From a checkpoint of a small transformer trained on Wikipedia: 14 layers.
MLP neurons of a small language model. Each row is named by its layer, matrix (gate and up: input weights) and neuron, and shows model dimensions 80-335. Each number is 128 + 24 x the weight over its row's rms, rounded and kept within 0 to 255. Numbers have three digits each. A neuron's up and down rows have the sign that makes its largest values positive.
After each neuron's rows, "fires after" lists the tokens most often just before its 100 highest values on Wikipedia text that the model never trained on.

L8.gate505:158117123125167091133128094150099151098101114148157152150062115152171184134112103111100121110138140154141125154108118113152116081090125121161148149144124144166094107094151142081128111146173145116152095156109140156132153115131173127182138125151130137139103114142087108144153133115142073130150127070168131147095119146088127139131124106095158130093115176147096125121143151151130087122119137128155122125150135077088138111108082073110133124131094125151104152118134103102125142080144122079114127149159176138135166127096140122131134153095131146103112133131125121126113156118082138105125118146147132138159114111125074118122124103119114156130122102131089098116126060143145133142070154140095130111130167137106126105147159154144146139088142111119099110151144094069087136114125158
L8.up505:126067134165088121093140114086100122112143096085150125148161153086129099153152102150128132114091127109114099146118142123147119131116118150128171110087109141091104138112087144109134165135179088128120157109137116113137142124133126149079113151091110135135132089122156086097102138103097069088128114105101114106123089122113132128107156111117128133139115123128149120139097078167124128162100157148107097132106102137106100118099123133142122158151164088116132149162118098114155119115133142122114112101149146120099125142149144119131095107111153160101094115136120134105103101167126096111108096089097087118160075132128168118141149132143148112103153142136135129185139148097095150072130149150131168104166190113113126133132116116094096152088143156092155104111136167132113116105133098
fires after: " |", " the", ")", " National", "|"

L10.gate784:142142175153109134128139121104116094163121130149131145124157083129127133154131109142141130143107140112085083087137132106124168147108121143110149106130134125136109133151116137122114150112121135150098155086114089117091124115171107125103164131125128123187165148145051152151151148168113163147103112163074103098123107112165145116169157147122128127122178124123136177115110122167135133116116102142138118113100078153090151129138052121132128160108130140126138140155127129132184150145168135061146145170157120128121133119160156124112116177157114128135136106121119173141111112125100126131138117136126154119136131123120106125142135159143087141156117154111086109180115134135191111131156092105122163066147124081129117091113117124135095126117137134105140125108171184124094169129111105
L10.up784:137121115129129167110131127169127174132122118135133118138137111164113153155113107128157147111116070145096118093132115143138142096173103146135125115106145135146136158098149145112145162107117115162110083111111151128095172157146154130132109139109115146089147132143116101132124149127163127106088097147153147075136106117152148137131130130148124163090139110083157166144132155120167109171101129083132115136095168120121106135110138135123113113095151116134194113095158164078140130123176135138156116142120165149101164126109113152124126145142146151112116106177117204121120099099085133140077117124114146107166162115141121119115096111159167152140131110156089125135091128118151106092139105142150129061106128135115114144136179128093076098125112175131127135119165100087096135135095152
fires after: "-", " 2", " 1", " (", "/", " Al"

L7.gate795:081120143122082143176137141085113072161138160116090173111156091148130144095096116129129139132151116097109093138132165144152108137170105175121124106129155082106151184135118177123128098132154119152135136100155089103111137156117117107091132147164098068124154135110127107120152144155089131137143128105122135132160165133125179134108144121136116096126118129157137148112135141104109145132106118117128099092136123108135092159146105112171114117128076146122123148117113127143087131109197126148134115126099124104107091116125126075144128103148090131127152123129124150117088145105098159150095071147095123096130116101120128120093119117143152123189113146115148134086138152139129132119086114090128133141131176087145149154118112122198091139111124142153127158153156078110120111118110118
L7.up795:167130115138114102139163135101101122179136133161109132121132088125126132128092129115139139127147152129098141124099136107119135107134110129143138105091109128103105112157124134126115137153129107149127156139155134092172088157129162139097116106115128068150142135162110115130150132095061136140169135174125142140148125158138129124076127200139115134126156140134107097137135122131157109147094121099122137134135167183123125170119088111137151130139085156106110166117121132097081139145128188129141090174149159133152113169133152149148162110104086106124158152131126136135147137128086130122077157150107165125108100126137124108104086157181075137107113135074129158111164109146130162163175144171123098096122136124098122147117116144131112154124123117156112119127141114135134117075156095
fires after: " |", "|", "\n\n", "=", " Ti", " di"

L10.gate988:156093087103100163135114159108111115131152112144147124116136102129138131121108128123143141139162126094064128117147160082147139091090120105095130145152079138114112181161137122131129115093144166076108099134121145098133137117159153166111078147137152108118171103132125121096155101141112126160152116154125122135117133107112129109169176121156094127143154098142118134151116117121166136095145145181200159171090130148107125135154131092147121145108144118134111113099096138099137144150114134122115166100131136138129133108110085142094135093152146114112122109131113144169131134120135158127155147113133086146099111146139123130144127092091149122170113151111144118179144131100126140141135131104080163094139148163167136118116155138153135132119158131154096180100135140090139102145142136
L10.up988:158138131090144116149073113142137126112137128093118178108097099089160127127102126102114119114129164155095164106089112123121091123145108126141135134146160154145176130105097089125103125123098090112161100141149094161142095125130142105137125138164116124109144115170095118099104129154140143154152124072120147155127112129158171153153117146181127125085099118111089145098130149113134101182143135143100123160126197114129103109164144115121095116133142114142125077143131149120094147105126172130148124131127099103128149122143124167121139114068166161133136142149090157154143130179082144121136110120110138166142131132136103086072138109102106090114087111093113122089104145139102137124072147127146086121078128139146121115136157135109175128106115112133132122121157156116153132149102108
fires after: " (", "\n", "\n\n", "=", "|", "-"

L10.gate71:159126166138154101095074126076108153151119136153136119131144133116136099157099165129142160114136159128099086126150146141172113124113103100150138118102142120159099136120128103134153097111151150130131092133127134129123130149139130140138115105164127141159120116144093102134150154105130122139157092155119113158087092129137105120139154118136160072131095143144128133112128129147147108134135132127110117124129099147085150092179094100139148157090167139114143122084128117116175120137150088083116130117156108154123159120167126129151154131156159147130087099127076120128097140105153077111168087099086126112166129113125106121133116134092175130111141149074135140136107127085128123099144143106087134148167149108108119137134114180143138139129106148114078116109161142152146159135155153
L10.up71:129152134125154116177090104108107151129114128112127130159128082117174120104090143095116115056138166103119142111144109128155185124152152081148122155097134107131098161088104138160145110123099133115187136112144125113104123170098111139089107138122147104120083067111119181146114128158133150157089143165178152097081128128112156109115112143121126147132110145106136118094132132126122133191158092082139098140142144143150094171116126121113121102120142139164122093117083169088146199119158162126111132125078127118128142151133123126081108180106123152121104139125090112142132095115162156141169139095146123141092167160082109119106092114099130126130127091114089121123147108102129151129124124111109133158095129114127132109134119085106145142112142137150135142140106105091122121110114106
fires after: " (", "-", " [", " recon", " co"

L9.gate198:101139099146102174107157125107092129158128065169128129114089148092143122126135162112114154130083111133137147157126153102136091087144144139172125147135119132115128135149112120112121125132189121139176104093106121134143123086140112156131142116146138118149135161168100109148133111114113122102104143087082153121116105146092095124122134090133173125111132118132113106146153117170149115128115085096141119179118111130118118133095149109136102144126142147107094121121130155114136107141119135145091143121120171115142095102148115118141107112111109156113112138102091132134150100145103070141098155150092128151134088112091141184121146143165172109123148136134115097132129120178162147146126147114130099134155144115152112132080170131105171126117154116176145107114086184138120111127096147
L9.up198:115137135152151144122139107177124140078138132115146098106135142138134117156162145141122113108124119106167111175096115131119103108135148114116161112100139098148149124155118122123152135095148107094139126082135116153159105084102134107160114122145116110085113181149107105115144125161145129135111176124055152120148098141076077102125144107143115150112155172127124150114139115096092142134143094144167119168116095120101142155137193148085125144139131136113101108109101113125093129134093166099117115146173132088094110111109125104085091169130155181158127129093088131100123071155112133115077107133142091109140100136104135169112147148129143147105165145151154108138099121141133131131111102134142149137104115125148146113148144133115153125161133101112165080119142156119125130151081108
fires after: ".", " |", " Party", "^"

L5.gate335:119137135115115123115130177111127078146171087128134147165141134100145168107154108139120146152153113116153147156098118108093134079093135112114132132165117103164130150145126145115068109131129143132134122146158134143092114131149178095187112128107138099113115171117162103139104111106116112141114087159136095117119116153106116087151180104126129110110183117126177056169152120147152102144153146096115171108167155099164132091140147113159120155151114101173153136113149139130128095111153096146124083145158093102105126138146094141111171135152159134139137145142130113106102133180156131128140141168144092108139138157134107100106096116090135131097152129157156143121142140098157166164109136091115134078113129160117117129161133133154126130102136110161109127121123083099111134101132131
L5.up335:160120127132129153147109160086160112175124129114089126110109114123120115137135162094085141139118142104118111088133108149133141058133111106114131190107140127134131128151073101140072170102102131154106159115152120151083144103128122086115119128166094127112124085129185124143110124109083179138150076110141130110107134156132144134112136090136135108130158088089157118093149139156123163131140137131118122095099133127136132096147120140115122155129141121118174122133170151131086132121137096161128127092170113145137140135153123140119129130124172153138124116105147118088116141111134138101116113148111120114135089131121114103078124146070164140108128111141126104138123154107131133084130126113103110141142121093121105154118077132113161109114126138151112113161078111128159104067128163
fires after: "|", ",", " in", " |", " the", "In"

L9.gate1181:109168088176094139185120154113150170159133132126116143125128144133130131120104140125101119139143076101147137138131174120076146147122133113137165126122149134133119118122154091112133112171161132132123121127148132139167085131172152100162101116109164142143157102128130132115120136070137096125156112130127132140143095138132134139170128137168121124134100165132168172088124110149077150110131120115097133184131140120105130127122136066152151142128094139146155105164151063097100142101123093090126131118158144171118107120119080106107166100115127080102090118119075144128117116162152148151148178115120144122141144161107108160131121140127120136107102093084118146131124110140154155142078103147123121136121167122177140120108143064116123138127110117110097112167156110170116177136116131
L9.up1181:116124106123140146193155113094137151144085159149161145114066131102112084152117129144091124141109099127115149118149161112145129160144153117142137067118126147102136118146169129148149134156151127168098095149157109146121114092095117133133155180078133144146143111167130141101139139144106089111111129138160134146124103120141126138126135146174130109133120183164108128088139129096089117157157126070133138151140106095148103105147111089131106108098134111158088107136138107121155125121071105115104141128115135131112158106147128118103089112109127115102132137116099133085133128160120154112152106117135141088182159168114133139124118094141085126160096165149120117155131068175121129171077120153096126095079160112115096153126119092108198103108107114080131095130128145133100153138079073
fires after: "\n\n", "\n", "=", "-", ","

L10.gate136:110166147115144154138103121119125103098159163146131113105139149105165145135079176122136157156157082128105167173134123143171095115119102135108075155118161103205097148135156147104138140166129144116170136108124187140102161091129176137110148141156113078099161123130085109114153150116091119136104132098099105117117116148096142147097146155124119102118133106119073120093146132156136129139150113141113048167093168110168135150131161102104116131136144142160080126122145142072091140080155151131123118101128149134111114140128132100093132081158125131127080160183103114153107129116094113130107157130098102140098103134133123102121126098133101118129142114128098144098128147172120130124127113118116137142167139163133147130147088141114130102124128145158111132135112088082140132116116140
L10.up136:130096166142121150126124145074107136131112093079121139109091139136114104115164125145161123092102166132138090077151175128120137105127090175163136161116135094124103126149085156143091105159141098082142130108131123108090076153116133104106110164159115140108125147088114136127126142123141155104148102097116134154157128140149131131105135116141099132143126135114133133106166133111098157165117109127102142128108105099110103139113115106139145105113116133106153083102159103171081122117090106107108148148145129079117139114145105094124137147149184102110096141104142107140146099156119127107077101109123123126168098136152139192105125121123146125110160157151136097111165138088116107117126163143127125144138164092169123158134113142136119126141149141132107137158130164161107172119119188
fires after: ";", " |", ":"

L2.gate757:134138120157126097115117121128141127142143158101108103137145131100118168113117108129153167164097152115133156134161124132132125144121094164106092157105111118090149149151152079125130125141095168138124094083129105144122137125145111104158150119142123117135100124101103138131140170081116131134132106129146094114146147084125131118156122125104099105078085165165184145109117126133128118135106164105148107126083124157148121127111119091141101150146145102081158117116078133153091093152140093098140119148165132144105118154133140110136156120135156087095173111161141140161142118159113114131154122142093082146140092124121110143081155149140140165158150104075115147102096116149183148152120127148108101107162137111130081153127118079094166141138100131092129126105090126146118120157145128
L2.up757:132147123148120113115113136139141146106131129112121153132170104099131149123152113090163158141145166107130152138121159108176154138131152156092117134132131107129145116122179076148152126143156150127112124103144072110156128057119171148108146150115117118149134121124144131125121165084128116073079121103099175176145109116102155112168101139137113133101103162147170097126143123105118100150103176118119100085152132132141164096165136125089090138135119124119127161164127089070140110142144107130127150147155129133140128107146138118137121111136172149084094159167154111139132141126117119151150111140098142146087160127116115103120156146176082123155137125117095136134127128133157160135112129196129106136117098158110143153119119093111161092145134105097147122126123135160084150141118106
fires after: "\n", "\n\n", "="

L7.gate395:110119140162102114126133126113114116120094128165121125083110117127159139135146130144139157106087117129120145150145131168154119179136107129115086143101133123146132134120148141128108116152137105147136111156089116111150122138115143100157111122126153098145151143135105111135150146129119120121125139119057140116105138132108122112131097141167155137124115109120077117092099157121105115150135176132151084174182153151111129138093145073117134174132150109133095118112150126133086148135183139101083090138124122120154101118130113132115094080154125137117104150124116106144147117089134132125145132146091093116165147129096139146055138109110094135107165107115083083134183136116125118128112106114103163141144151111212125141131147118119130127083109121147080131142141104108121117118091144
L7.up395:173131116184140142130093132087162091124108120150067162094126087142131130096114121166157140110132129111085102187111093115113134127109105120123108136119138123103160096135121114112150118116133150160159128103110104185104179108119118116157126096089109095099147138132151118108127154103132163118104123123110132134151126183142145105130090127114098148122122139140158115139107163161126093093152156104145125134123104127129134115115082130064120136069117169144124113135067092174096154147113087144097122163117113136157122154146104098114105136166124127126174151192138129147119138112148129115101109113101104135146118128151086134072156127130121097179135114146167119115110161146144125108149082115113112131118130069202129129116149132141147108118109143130134139124099104138162138093145079
fires after: "\n", " (", " |", "{", ";"

L8.gate642:101108133144113092132121153128064150137105141192124147132135116100150134126092112163090128081131132132171118111126162144099147122135145135140098124133152141138096099124153112143152125167134176092083155119085141097134090125176197131150155132141174133133143134112134175139152155111139135147100116074105106092145169114125115165112099156135104143109122117102145106142118119121122153159109135140107081126157101116122130126101131059145148133165129141125150138115133124154142130095121114106115131075142157148133154105151135144138149105132104128099110137103118164154090142110090111107141104154132100171109141155120111134077087117126104142077089141117103145139129099122137166110160148126144106117174111125143096152113091097107121138075112145153138136112119149186126123147092108
L8.up642:129147148111145091125120169102133136140104141145142084141143122084115120119141119138150118147086096120105173143127136119108148117136149163174137094076146133160133121149168113173152092114135106149121186142120108103130155139130116127076103176086140100150140133107132108122136119134144092117133135096124081108121128095096110144120101107157114151130110108109132140113130138148125138157102156102137084136137098136120135113115111170130148106085127112128117108096132174099104089147127141086123111111123141162102141102143142133121097142172104121106135101104164119152114090086123100116121076101127084120145108109127160143092132131123090112159135164096126104143127119102155159120178098189161153095131105125106125153185116161126177131178126101109148116112144140128106155154118133
fires after: "-", "–", "\n", "ri"